Part of a small language model's weights.
Training: a variant of Adam for these matrices, 300M tokens.
MLP neurons of a small language model. Each row is named by its layer, matrix (gate and up: input weights; down: output weights) and neuron, and shows model dimensions 0-191. Each number is 500 + 50 x the weight over its row's rms, rounded and kept within 0 to 999. Numbers have three digits each. A neuron's up and down rows have the sign that makes its largest values positive.
After each neuron's rows, "fires on" lists the tokens most often at its 100 highest values on Wikipedia text that the model never trained on.

L3.gate617:530474479481603518505473550425561499512466564426475474448479462563542517423420469606593574538515552511488492466509593599515478469488432534401471429515592458448581514573537591503472592422441467542500435518515478554446482431447561512331484443498483502561555485488422529473527569459543443512548479493443463529561505479517427493397446466532540447430517544526553577477501519509439555541479501515470490461473472543543499476496497502381470486486448501399503486441464492456527458473438518466389623457447586435505515500549509500458501458574504591519510549494554472439493524507608464540
L3.up617:477447489519536481418498535560561570509496551432523463481421557485521470441451618467506482526546522481504525481523542595499490566450413419458412476409550565461533510393508529448548441494590478488594441475562601575458487516477462448464483493608470439625510472453493590435497534500485497438610499474448446544554482489602420479516542525418575509557434433566459502502449467534461522552513487506432561543521526480491503506513484528460453522551540476494585580408452496575466455522540446452477466424532517577457536453449570528479461538510567493515506445442477426425600406441520473505
L3.down617:458520497502399462460581474511497507491557527491592494510412488473443491606494472480425451406603574522439461492469491503552524481492537444425487459492491567511476441420534547409497428493486556450462387464576451473508577490528499513561470479503516549571503467497514413506498449475541434530547548575499487510487563442512495550548553566459471451518462383511411543465441503511486479528502485494417475520486517463453507545462467454471585532565481552550456519469465442512435428489481498513403298494557463473489593474464553430586408446563463452539553558533377601530500458497444501487
fires on: " and", ";", ",", "),", "."

L3.gate493:518524495389513536556599432522562512543567555518438515446495474569411489507546418585528507539496561496410576498464585566435534470499510456504528439513493402377557475563564434467541461502421549496473481515407479502447485410447437450517508459481473470526500535522416486486520535451527463572525405445530462522608502413522553487514502551590454541532520477552587447534525472517462471493510448635514445492550532587585447451536497462474523539482521458603483456448531547495540582533454439559485551514546566556530411509586516464440523462438516386415507524484559551573518498481492470481
L3.up493:545609575527476505479531396477507479513531473438476455443520378493551446486453483586468469542522553478430559564493571544487612456594518499428527488466588412443516514513495557457458438461568473504552509504456449546565568462455439410477514545527617465390583503507513547449516534494446487461563520534484496499442480525566368430547428506533545450538501569518496462410514476558475402451521462522504436497421572540523466497439511426525478548544578622539518421477495486476502494521521622527488496574560440558503477479488491461569468433514490513563445474548498502581510448441432537542
L3.down493:445588467555457425509526528498471561498488449463492485497460563448589552507555592554478470511499442515421468501452599507513477550449478542564518522526468551523496450493410530586462391473500414522537558546594484490507429462525464532507549514528540516424557409530496381488475627541408537577558426529433513481475608541502494516394488478440610517500513517565448465522531485439542479517530420432586593573381463463474546542432594505481461598532535471454449510527545401501507412470461520477501464497535415550443468489460536579537499603501482510490477505562460505466501471472511536512
fires on: "ill", "it", "ent", "se", "ed"

L3.gate612:373377569637529558460559472425513536490489555509554522434506482443488514458457513629526490555486549485494490424382528471514436601561469401438487456565613500486531529559460566502481541527454562479576490506481504509486558548489530460508540555448484541501496496471503397537462476519478522490515489394483476475496518490430481560492513474536553533512507512509485525524436496468431531505478536519580531408530482562442560407491538500596506497578551447533542505509522531473484488528556466393510499552580514438531435580549475507438431506592398423606584491519481559535531465618468467560
L3.up612:485567444472400533521460530598466415496523423532507486514511547553594368474512547536511450486485483430484504601570569415549496448436519529550516467527514514503505507489385607496536509529553567467585501484466599487549400431537488592533505660434456522436566474528521481525538525543538517427492520483482521504478437386433524509641463492531460513553483540645567515558428478480490476502438563464554573542435487439524499522530466568492499490546530562529523445487525542486474563500534431476501457421460553455490447511423548505500474548475524578499472559463496542478476472454602518476
L3.down612:533564503455508439491534404507519488465492531492483485521558513459501574523586512531520504522495449492617564533563428493439488481415455555465518491518455535582522584506488423458396454509449509617387368512532462547426631517459506477493495435411514498494543520505512543500477476478459495556523523552509524400526407576547533546409490465570522487534581485472380534489408489515498545462503459438569471437451509485494562454499472500448445504467448507476420508485486534518513529550505479625527628462475456550502593469520489494555558447549554387595596456560540489451510526536465513570
fires on: "ing", " was", "i", "ed", "at", ":"

L3.gate969:486497567560434495495542527454613398567525640426461487506476577514476511452559493436630587540424528423438479501447514544549469508453509543452584522514571515522477509464503560522488499533433445457532450498483408624463474456553508472484485452442519455525564440531437516555557528468451545517535506431459501548499605648555411520505413548603426543480524464463522509466457490499494520579500507514488540468432491482503540571468456501417518536443539453546509497513474468496372446436458445468450456439439480476524419436450495480419496476480527480561424556571479524444514455584543475482
L3.up969:475577473446528469461518438497528531514415500513535453556440510555421453530478508516566474486475542554553544434536525500566478533413468513424609478498488441399546570599518474505512528614566517470484538476510460548455500433485499565488526439483523565504508485400467535536535590483429592457477450563533526499529502501462492538548542494436590533618555613450482522464501494534502571594529483465448530488573480613505561607525478540497425514494567432474525530615609498511623543569544545441488472591474498527549545531502590563400471450507483528546556508496583542508488469561525522456
L3.down969:426514521510581527514400519477510556443498510553544453434553404493551552566397470534490373474505541488550430508528460472510459536501464431560563542452509517453535481525579481493513531440560467483491469483610465535474560571458564538404530484420430584507430565497543517576440459515424513520520427630498474484566436422541518572510608479457472504520431521598465493458441526503565408456538421431447557536514547467437453490537466494498444449572488568478469505580516462517469523519462546532390524451506476506438523515554413509439530552531518508527516400396475383493489457540539513505
fires on: "s", "0", "ers"

L3.gate766:527523575454495512487598521513515468468439470422501553462451522512402546478510477431559446451516471497522431482574440528543535527469467543502461543549531456506465526525465501501521462536590558450425521527487509586499457433494533476443540555534525510434605480519492526470455459454525451492424615408526510501429500513509441529503440394518543573462504461445562553494486526489414513473513532457595429557440571425506512418599518587468562531555523442499409610568419576574534460496545445561510510432516491449518438445433563508398567491404558507523521413550530527411461425525595443490
L3.up766:521537427389477546571518547521527480462464469521572485476506542521584498491552545589570557507529567458510565603460548578559472548417394474473422585474448478365485525519473574540495508443462515422518608482446562521420455509560585477471570526472482427455527456522465484514512526505486496492447472542436349496473531410473506601500439494539478483490508458493520442422481433483552470464601581467508472447432518487509585427531531449449556545472532495524510550456486478534476609497531480584486526442516495479476524510482593583480544548466560456520499436442611523544459528510583580495
L3.down766:453491442540482458467439523474494568456520506551434499517489419506486444551421515469483490537492484477477543489490562530537534425557527564544518496491462469530513543560478522457442521597417456507559463542324503551518482573469511441553510545556592516507519473450552470493528477497543434477552371494513569465595491501532485547393530570434531479485536528509441437519532485546535503601433439531515486540584520559502466519440516471486453586507598411453536472560486482343533480500495543450564499520510560581546572497517592529534458433460490535573535568499338447430557539549425438482
fires on: "ing", "it", " used", "ic", " by", "and"

L3.gate700:532482500537495494480436622535515517532490481532456494441483463452453504451522579476483538605462451503507527464572512420479493429465395473483543530545581578548538540457570573457535479429584486492480358591564475470444556487552549536412581410481467545614480589527419571530466555495503501526580478583425514548479574422531429471441568499535538518457587498492553502555493529480496510459542483447514518462534491512476440461562413494576564466532490490490579505526469468510572508568445595513424610459478506468494565507551568502441397472482518482476544413496583542496573497506565488440
L3.up700:541482400481448567459500487501450511484548430508527413529513509391548537490491503549477477526558418472603563494540407442533437472501526576552478521497533506470596531423507476486461426400483463503497505541558407397472603541528499581470611462491542484506445452519439543432543493541468496469460607541513481533489631444431576473437585464503601563521530477511533444555565565531577500491432538477515591413446522528497467513560418535579525451506556467517551507503523459525525508443503478518562501486469459494464615574477505546486466504561571426418489475530523594529455519481408464434
L3.down700:444538495492556539382467544578444554514460390478513516467555481507382458403490552514489512473436491493544506453507414438566489499477535473573475531403513512544510510533582520414486489439484475504412478526438504478485483578476531445562584444523484518470505573422519546508486462604557503498478421528575555495490535560527466465501538526473522537550557556519590415509649535428520517460482458522575443528439475471481403551534416470594461531538540431517595482500476480531590592557444474449609436425453508507460517448536554458478457497523549557407544492515522568503557516484496473384
fires on: " un", "per", "r", " re", " del"

L3.gate539:497487553557514470494508459541491485522442528559519499510444484464467464492514472433539476448515562608558572483482496532451535467465496472433515533599433464513437430498395495488471481445421532395526461504444540589432514513500437451487507606642435438570529398523478484487530497549475559482495488449559336473494505507578456472529427483519457446514546524424553604496487563459453499504508386403564505564518463473541398547565537545592493481525517490449489495474458505540410500485566524414478444464566481455525407451526400586480519493449488468590469480456528482470499431534567476416
L3.up539:486520453442483478615467527514491498435416523492544424467442458592550456420538431532475585502444505533397438405500524487543552517493484436521541463496531565505484528576590548429500410421515478493466420548520551480466518421520556483461511537592436572473511431536557524492516508475439533440516496513461454485531621568523570485490585421487562456509467644527569525513446479507491474531528462524588506449464446464402466532401491489484461536517540366470590523579451498469561536449395497411574505578450496575471486502540479515450515479558550491448478495529476473483460522531571454589
L3.down539:459515468466516446495495443589634472566538486556548517434446410538574435560512509515482423442503579469549460522515478518556551481482546491523492595471482502408499484472511466591520489543446555514444540493520503497505424535420525554528553510455453524476467582513411603580464414482559449507520418584510578416493439561472506490557538566533462579385408481522463554477425512510511546587545473529517356466495471504443506507520652436562376571505505471537448487496436456437458477502513489497487416492498529451480523481592521503500478497475497580452571456419468495516433499513454554507
fires on: "s", "ins", "ons", "ings", " members", "lers"

L3.gate475:487426522504531570558462563562544462502560466444572475545471490515442511467416416435537486519486558492547508576503510410497533429490449440650562464459545582444455575454434480429425500521526474483492463488477463462470432541426523464442447523502498430486475448499448446481500489468523479534442482549583512459572477535510429563486468527458461512503544462418604464419503568579443526487496492505546462460549556422594417533493561490528526538588587548487430469489464603479495494486514541510447501487389494405476416566511514540561592531515484486484455597395513521424382480563466525570
L3.up475:499484458554570573615446463541534562594515451461477433599503506525481461579546435480454447574499517463479488434503528506433524394556544387484434595528502549476476509491524442517497366565453503525617499450523579468485486490498476454473430544627395617461549460437495429488458556433508533559484544475500503499418452522428515588464477463450444555464476448495478434514544490539426483455536415558529546508542487547521525548574440514480491464543491492468451559488502561514536488517559511406485508490512545534459517499411512539502559549453515493596525568422438411442517427505454526415
L3.down475:531532498445557402474542464446534492465412530506541569424500570532543504465524506549386490482551387466448508457396408552490375591551414569437502546497505476530542420536487465559427453494435548558498463494452603497458579534560467455552518460505545551545450461432539590518527546497478492501530497480456475539417529490493541551484455425531505542475436574555426523502466511476543415638547565475452553490412467606528511473474385553448477523418488468476462553428562475499543531519510445520430484429541480553538501450579487493555487458454512446453529503475386508486447496510500466434
fires on: " as", " a", "on", "ond", "os", "et"

L3.gate394:555541519374570479466605582468455447464489594484511503531364561551469489377519505457492559448539525524379578484557553580486391486493493462486533464513524509529525499521533444411510437463424521481549466517533535589438505458491452527466550514466494472535551555472423567504497457444515433579519525456429575452588529509447480471533538567539539593588531546544502550541508464544518532507550430546491509458548600529560584486464502502465458424470462560491521518517491409462529494494437542512538560426493580535494387494508544615401479520493437425510465554451547491501492487435525502581
L3.up394:404529495499478461417469486545491485537523525464601489524428460458520462433566578498541456533507501460481494440399447503537477580423525495441496465569455447399495526560445451559544571522533511432514506497545460471507588540461476533555369443485480479519459673413452527501485472526543477564471518475556514498410567581534568489546469469543557581502546575546490459411545454468549533503459467524481482508475514449457489590595562479398663511466478487563434547549569457529431494407491550504521514438552543462594433564501524475503535517501556476484567492487482507504496536494561400497
L3.down394:485466542527515454593462468529463526441460434528512527549548492456508531460476536497491514428442496487513570539478559471532385480447497514600531529474614544628437510483516530378411462464538443476469461440480502509527454567399484407493500450466464456453510542540526536489465501593519554609476462520519516669512470480527464542515478530520526414461547483464546622473500493537483439507414533377509505540432554589468459522526449460535448587515568425517422436446479510604457526565472446560500550449497444460510442495454533478518478541455536570600569519489565440517539477553460449541
fires on: "–", "l", "ğ", "ert", "z", "d"

L3.gate419:470565456350456457441454522501569592522554422496475508468519423437445616386566547550568468579566465602498488564528411476527534537550516542510473494434475501530440539458482449526514465540455548564548523495493455427480509488531474474501360454410531510451523532486513508506502605535527427595520496528494514556548603431473476478463483544544600530483515551510486495462497562470492540535464525426529476518588479504477478512507535534548564567481512480440579593534548428559481585479416587517490422529508565571450483528508437440485433586578438488471537515464532531420451558559476454526
L3.up419:588485494434558549511435468489504557565584516469426479479508433512449523526493595429490500508610540477507467520524442448534528526521587386540483482515577460434415555496439473486571441409429477531467527521423479502444455564589512588541474470461469553445522527520486546517523530549485547458525530432581512498522461513471613550472523567552543575403498540481595576532459569531563525521473564448476503515460423528450520488460512404547542626485495576550508577472467449460515508526463501483468474415463472526506506593489481437437464552481510480495423615541511542425463389382431502474
L3.down419:545468443478476513512497471514460571495429508535477542441483442466503510546530574459490462414566565470521456503534457473507491496476533565537424574486512450631455680467456411552513499543455429489484462448520463503444445484526551522459569520513488581444476464547498480497516378473427587416500539483487489443490493507514554497392437469498531492488468534520517517523558536430507554409447426436517499409483535468457534489437604495512434507482537493511593463613432529515468446546512465519496551533386440402556527613432595526522442550462446499632506501479438489497562453413521501492
fires on: " on", "ir", ":", "ol", "m", "ed"

L3.gate903:415406578480539446547410439485500518596486497520510458496515373555450515523499473497521576470484497584449575541494505644427554524439483602455448590553434435475416519456483497376508545473459596479512507435518440566425506473549532460471471537593528454437510482490472459404453567503553417521436499559560491535518432472470446570449480438576516506514518498420499581454421519561543472519542528529534574505506578485468512489548528486517465535547431516444501507539522474481483416521620488451526521476512532478473491432496548572512488567477464563586500452468526502490566534615402467529
L3.up903:465499517474393534467511547549456457455495400563513487499479562460415578455506526576480416441476490468455517464481499566485478493452409484447540497413396442488454541426536437492489407558502530449395471456481462569502491429463542439591560492502478523423518492560593554477497478539503380473455531497451459515517562496482448458576526491577537491491544460560529580525632515477461486515426475466510402573428491444505551431516610450466464461524522410510560527369533477500495519545539548446473507514511535488455472590481536574537521473525500615446571571526541480563480398438538461505
L3.down903:512524499578493469571498508498451504509505467441445564467436518500484568452608440545432498531541475441508520619469511510433503442409624511522518483537431502526561570462569462498534560443544443507501484484420563454426488496548413486569464514484497512507536582553477499408486501469558540524495498461548501554617406477597510523446467488533535519434432597448515543437302613495556533442476490470410423522465480555545502470506489577486517550554532501490502494490435567522495585574439444499499479538467475515598478447573565517523521526461459517514527465449541512516513596565573589514
fires on: "ed", "\n", " was", " =\n\n", "-", " "

L3.gate858:588487440469519475430498462520503499492492497490432511550468515524539513479482554434425474460518516555459558540503474500546480470506524526455479556528479445536430518493640484546544487456592576553462476469454445594498533470433543461388565567490462409484398502535493518444502392559406473535546490521410529492495569509453493480530546534463496525455459506515549558492496603577546499419462512504477557549497463467539513583475522480516429446482538434482471503488468411426522501458446457460446464613572586527513671586487502488427569421532523539537453438553510584614548415541440416477
L3.up858:464440436535514506435480427474561497422526486459547542569511530503548463532442527543569487504535425512379499541510433527400381500531478445481448404511567465473458452454420439620570489584576532495566435601447545464473486478488426482527410557464474531516536490499446460519564512529492496525483508455520549504501627502560484453529492584340494431517553510543508498438441404540471532426519541513508608456495462449537486502500479498528501481467455497414411497445503442506418521448599484532542496404421535537538517554531399551569431593525501515453482558562470537507520508513503490500
L3.down858:555515593459525462583519467388504526437504554496404453494479542553543495545433522507464504408469532480630428480447557481533555530488502485498466472647433517500519531543550483504489491486497536560534494458487535441614510432431479457409496487506536487404420530502522533530520515549523581483608546471494443607444451571498510472555450508521476518416437609434477431453453578461552495440438504468419470477568452543486540514514518445372516482526464425503559487555531473525441526541543451416500521599487587446628476522431542566519523481503548521500503550521494450484474418526522590522
fires on: "–", "j", " USA"

L3.gate404:513483595488586496539465530513442543533512558456477537521489515474477475427463521565566476542592528450520501461416539567546442520513485537504550396500539507530424515493402451455458537497447463490514557491517342540518445430493569569499546490479522434492477465536394473498506584489519572501546505535505473516575540418372385566522456511524545643524426522499619516546427557480526407480573518482532530478489499518455512436506616424529520434435444513520527560514524403493466496515539473518402467408525525427470429517555505508474405568489439481466554566459545440481526472540456449470
L3.up404:521474488519446513439533531472476486502489492430468515372496405527525613460451519590427516434384441526505493581531497541405573539444553476521489412496425515500368427573479477469423553524604516501468485491512505477534540492480508484511516517461517542500577382500465566557527537458488543458504578496472409562500433490551549495583584535555505387468578499622491501487578539493405464494530483531608550502526517514520493558594485413466587517535459491544564473516545524527490531475530455468531409581540537555491478488442412528482504493476474536474528603530558487455467561521468554408
L3.down404:419557486464542564459462538484497540522494489523397467520481467567508503496578506445525501521433525414564557472476506445491565362472490531460533536507487488555625543420440541493547485520546559435470536430467571531431475574453392484568499578500486521430537407564476386469473455470567525564554457552506545601491532514559559542392486394446476541587565582509457528439415511489494533570363496533527451491407474517519455501435512578557533504500487512419450499452541501527480513512470481512555420505538586501459507492474460495438471466535474455539467466624579557491468506504549555468
fires on: "it", "at", "al", "et", "ill", "ik"

L3.gate963:473502461457407464632523518554481509503382491425566522485452534460498556598575543517582508454451542491560368550524522549489526514491506397482452476536457520536497575527505556500510569532484449464460559395535506504547499542479480506407404488600395451433529392481475491535547478500409393611502504488471466498476473498495526528543477490503502543579566543462463446351459448472397507514580502556533493564485467503491517601508483518490471523522568558461407463473470588498459487492454492482439387551545434482554530441457526552441490514493525454526552502550530599480543456515501453476
L3.up963:518529614531453462527490499470493479632455436557421500505467472517531517538476631455462522482519533457465408376550432409445500477450458485524566484447523452521572491573526543472472562558514568500642507561495523437552433577539466585542501436390431606578455522526560574486527481459527501489434471491478545618483434505415506524467427431516404489508491424473567507503489525468453501490470517555483542519496529465489454518446423464494434496450496526535480466535476508522464545545509402523474477503444537529429573549541463433493408520570523516496544425514444400502516507400407515505
L3.down963:575463499535404528407558531527473557538532497483500585401510453445511519466575585560526463546411536523524530533450453608560513450482607558502461497499488517475487528437460539500456528508443510488415512478475557458551453434533467481501473512536555459547540493623617495493542469512444511530476498514514366478477444501475447455507536517586523481535515528419497446592357480497479435386509513544491509499449548477498550592589576489476553473543503567473460479532496508607477525598470462515492549458523381572486528446534413593473477445442517486529440433495615548496554552442533476499
fires on: " as", ":", "ou", " on", " that", " for"

L3.gate258:528607525482485505504465529519474602532565480476470444506440453537469594493515410520392482522524511558526460549529533525527544519559523459561514480466622479538513444416524447462487487473545459542538496448572588473484502448527500475536526448548411488640544480503473534438540549352506490454480458498533587562463577544506471531444573558446587574445488514470534482491464509570454503493509603474478484411491548549460541556434515485575482522394470457538631516475512523520505514388447463471449626535517411443476521534452558457432515555516411404551472538532539479555450486481520565507
L3.up258:460459512548401517442518501551432558531482501487415493403536590451471486467500530494476472478501460555431527471502574535574473474520427497585517465546414529459429490443485548545477501575480462454527593538473452582484517511672468481461528592454506500482420466613532583490471557457533424586475488537466477486540499502533545494536467491484510556442463519545482477533497547450408540520484538458557500491475485455362507533548482502571430563451489500433489567378595468480436632571529495530563546592548498558499454561561608521502472447553519463586519493483513427500418542474499539540
L3.down258:558490512455513468547517486566566466473560442524461533448494511559462432510432412502428499399460565530487518514577559492455420468505553484429480451475486494585447481467529507456476582437553458522454513484515573571531581473483485479551505559511488624515490435467453460571594449389521544459452519481554412564508523433511516408454472573520502456462528573512544474484481528542509606496515511492573595532537506438488501524591443487510539444462504445496494428426544529377451501562516408497426484455492486469458475556423601506510601432557528581524446491466594639479555437556507527476
fires on: "ir", "ur", "th", "red", "en"

L3.gate748:499570450487516396492559450452573463526467497503498497512356532390438497490509495546592530510486376433438496482443436559443522542535522379512489565479494547460453506534378484528518427549553597434391462466518561466532448491395487433444474481505510494508453505462547584426443495492475485463479496468490439575561429499520561568418471493480477519402534501467597472582523503488467473467545601572507550544462542510492556547558497496495499524488544447538608550403572441499502470540447505494555470507472428453481526499423492409494454563477535522526548444539509452611535587490478456493
L3.up748:497517377406503422487470413466546548554502500547522479530558463483452495455503496462501490496550574494487565514424462483524455452485542541512414508580474552433443448416461462460440514500455495445459570400497422470502475520403544487472592574490526443448554529571381610533541553504490562472563540488524510535414527513546508482478432470514410528594445460481520469501558533562570457448430498475444527536504521443432412444489511551612488515496507516558495547514529364451453625556541499523548477537466490434470473638486459419451511486506504393544529471474478508443567551520477454551
L3.down748:490576539503494543555535535499461419442554508530578528473510464502488559570497458424575517480533500495506432463486504509510478580533466507490392547531447405514591548511562471536489516589442509515556583492509497642565492509496439532453604494485579505442530522473468487476554509380454464572533385551572598449545565500531415481417468457521505436498492573496509567456511565455460494467499442457607590440493415406540527506528603527530516448526516495558476506486507547551468425565410507379478450492572489515510515500571473541551503490594512472472608494536474473513468482501532386551
fires on: " in", "ill", " bl", "it", "-w"

L3.gate346:540469530448445477500563630526506545589519504445532532483592450546465553496495393480488436494543470529489490516559550512523442457367555554498515432532482479477541549577538506423561456494511638495449424479553519464450545474450451404531414529502520537523553512538482602435591396531559505454435525508521412516532500502525560507432491456538421533523378639471510538484453478540422504482491521508419464507588481535537507604563495470554561496481545494583521522549538499476470480513483457534501515470445461473547387582450537411507494532474488519470429508533486478503514364533495455582
L3.up346:508533560493485453481544489505470476498445522525437510577580562501484517464477593493530501394447576523540516529498442507391497547539452468400598586429441469491478522544546459545572495488397446578625504488495536613588485481413458486497484515531383543520505523426544468500382518471530522511527496570563443495557507427483506463508458486546555489448506500491508569425518516505512555494525560508534524447381531432487482448576529489523408466447441406575510500427514562439441413471486479459582553506572516547555524522532462543587570426522487510443540487527474460585443441405551556515
L3.down346:554485573558483446398493530491571390492415511515495451558516519504411577499587502569503503565500494622532471424415487522497602490496511562510479365498474489524555492536498542491468494391480522548475523530458452589524517452534456489593535372555606536464528473572541493485474490539526401478519565541503522452440454535455526451470547527445497547566452529528508484485363559551450537523467481492539460528512458503434528480444483462502527627489495502564570507507484486533450515519591545510567486572482518464457475528528523459487432335488478403563513481481605494447507569591516490494
fires on: ":", "er", "ir", "e", "h", "-"

L3.gate13:500463503565534517536488492491489527485445548422499468449543563454505501470491529547532517479402507514596452415494548521500500342527566507408553541458568535484425548509527434460493519485542603535434473502495443481590538586441481457516426485462424571478489460490453474442409485456580503473563508494529531532481492415523555479456527478477428510597503509406591462535567520552514554467511527527527443533545500442520357454594545511598484424548502442544631500424480419457440494576628461499476491473487531543506453568539432506554472475553471531465513493517510530409552476503626494526
L3.up13:438577574530457500495449422447469563532569478356580453508532553498474456541452486469520517510532502543472489516500523568430503469577509462578592538508487472455507505562532459519522448498479473492532484532495452406466495508505502556584384529454540542575501496527463501511514528485441580495437514473577463499489592427572528454431540523459554437505477514505456532503616577483452470419566404573470591487533479523466441565529595603479468489421508525410495576461507454499490491494479576481465506578448508573551422482399400521599437531580478523432604449549444481464522454523440485575
L3.down13:480509491457498534423523499507534503470450480514424424462481598529562482508469495552475504501548521549504420469494512481506452515440494466530480613448438521485523519548505537471417484519519515489505468506510493575460474506466438549572457574493488573491509473435546524541541465545525513489485438538395537460443527522523511527575573448505483438459545485490552481490725492546374449550557405565484509529420512481487494514441526523449479423495513437473471506501554488458515539503474433549450494533532533514479389504589555511634483537377589534509556535542303552527485478525357503522
fires on: "on", "ett", "os", "un", "ie"

L3.gate691:463457487523489422582457502467546504556456497497486580505542480484465553487525474551553485498456425508525409535429570571502516495506524589403385525534417459526479547484550475526485491577496547544510485384493429519427458496450467513556538419440446411537464536454487577390503472582505459516561530505561490504584513602490484593462524453521566528428477494551433491527448523407516435423440434442557569550416408457504538424515505505500460511442458489529477552504565473455454414564567499488492498402513595501429501540485414548535502622535490548457629522524484512441534479498422528498
L3.up691:497491507529540505455404486535489562480441435426442498522557496516518433496534480584477522432593439508495449487545550596447631464499491506582581507495416522480516630471461460423493483515477532507494567437568547576450498524508510517476516611465511609482559530467442490469414505472523486486517506555460445500433480437550449436562527491414502482461488523442456421491569547478436546506450445610554529493438480479463470526546475448480447462459346516523602460471543586529490469477540482452524643472429465509459405453524450527528508484535539541614574472545477433445542476518557436517
L3.down691:589547501483482578490502577485445510514546461575452463434453491564496655412493503475414542429539571462465500426504515545483524507573479434564557423465545445500574449609477489457468515481504472501462400504520464561492556502544492476504506503525523586445500421463479481443572536539586536497515498488515489500466515484550511497540478493556514493538495500521519443496625526527483523627402463418420473442620496495492475533459544441465438459587455518483513487463369510658408515408574533552481546572457435480545468472442497555509465408469447562541455495509491437558474547543461505483
fires on: " =\n\n", " as", "200", "ain", "orth", " "

L3.gate679:550429513527523504544506531514548594463563470412544519498486525454536566508488503516489571442541578496521491519499579529458476540546484548482543452472490435551637492491485521470562438524585440406407478369476446472541419554511418616413509463378434460543563493547485522512524494409516492530433523489533409503486463507501585519485547602506513483490476504434479465502407586440534542516554567531434594414447457537486457501381506450561465510507424507565558554532519495542418543519509520503445505443476519538529491543461505474375572500472449455490459542496528582463526477581569427453
L3.up679:444585522545504517591431419485495586522552443527528531546519480459609498559477506542374487451601599487448466588552560527604586546519505514530517530393501507485558492481463455445506477419503547523479424489485508485559466500566536405555531532529526455478404517526496528505402493592493533583471461468566560500540461545456550523535571430407547514564474549527516514572578499567518541508488475581525443511489556497517511467482500475529553418409539493545559504532588475452471468524586406519482424539461556588419489530511418473524479557444500492498440483463490520417527499468392419427
L3.down679:453555489516485524535460448523428539567560531526442482578467468524563510501598618525442502469451580518579478531586568530552531554489575447476499533445477476562532453409491494492410443492455522532510469491491503570505545430553450487532504530589459487480441338442536446533480575572429511538500527500470487589519507539496546455491462613517530540596563514556499526559521501453495429528468439550618516590515556480414522447489498497559455409557529455545477532509408526459545507454571351613492524450468517515469516520554445474524446462498443516535494449453546480552479595576460437486
fires on: " as", "ul", ":"

L3.gate592:537492509435544534499559573578555574555562514524507469425439451431468491464542437611503479484476449515542496506492558534499528457500439440506493476567507496469516509449542480515574510511521492496451481487499527531561468477483459510477464528532485467466451493520432673530550488468586462447465524527481477496520591453528470538508542562535531360456427547461535617440473575463436553470461551440549498601582556512444350535460580470687532522587534500567490547536553445546515496501431489529396532486509568518495524523471493495471532506545452404500396520462473487534472546510621479552
L3.up592:518559414523493551457545504482488430492547443583485522552442515459425580550457455468497526521558353481497580504518387399530520588500476447466519480469455482482417450416452507511445557612480467438478520407491466533376493475592556553491482527408502515566486546488600517437548486436459540421525502471424452591457453432515474488443438482471549500466472474514443535547494505541500534543514484533483606509502530529467530455452547481512482495487426471459566600470535457410494575420534435475519575423484545479519491517574467422459523560522502403418554510570518569379508498522481528499
L3.down592:577438445465490468513460532458466562518589501606469449519512383443395493531547533520480449561501480512493498487514377394505551393509517513470535500556552468468484540502505547507500611542505527442410552481444472477519535502516562560522504514487474486449520422450560534461483505462551483536478411484402494516489535447540511416404462455545601468506490430540438484443456497486453575563525574501437486544617476500491447505483476535552489443511576538501560506493553485562454532514561483531572490470388607528503525553424500384539410487495484453553333579459436493509568470470510512551
fires on: "il", "f", "ir", "m", "th", "h"

L3.gate609:563485493404512537561475422546497546484368522460519483510436429456529454468417441467497526436493458515512566461537528477527519470548521530415516535432486397599362514509514520542532564487472425516476453482511514608477591458476527417502551468527423463504482476500446430530444500455500433435557545456559479567484439527459487506499528477520544554465536549565516569595564457491519482459544513570506477526406562429438530544588494431578509501604499506606560524515395376472524481464484563480481514443536465573654523484476564540459429511447516466546526557577489522526532535459478545476
L3.up609:525521548489545462550413449518509607524510506463563567585491526517523504463444434470591464545572533562580529526600541440514513456491535510498566522464473448525481541462499467518581430447428527483486388475475570587410572499543549388608573545455479445505573519535447542532477431501518495543371537451451532486482514453568432523565461539591485493457492558574414515540449493527450491522433474554505449507465558506515509436510500580510618511542537470478552491533540460501501436526504400509444464529490502625503423425441600597435474539500520514502541458454537526529501381496468498541
L3.down609:464443415499536458502592515460460449533444538478492503473506494593536384566539476527517488582574519477511487405482476423524411435566543557553555447549614573470509460490489485462435576530589466533524603479551417433498498451469558488533440539481480503486479477488513473535472526522527487576575493495469407520556472626465468489425513550452461502492522454506614487489559452461490558481515622486493504488546478508538528515520472403498474505376452457456589515540514448380465558407491494425540447514525469538498491640495486520448439448490414488488436518442416603533515557453532506505
fires on: "ic", "er", "re", "if", " by"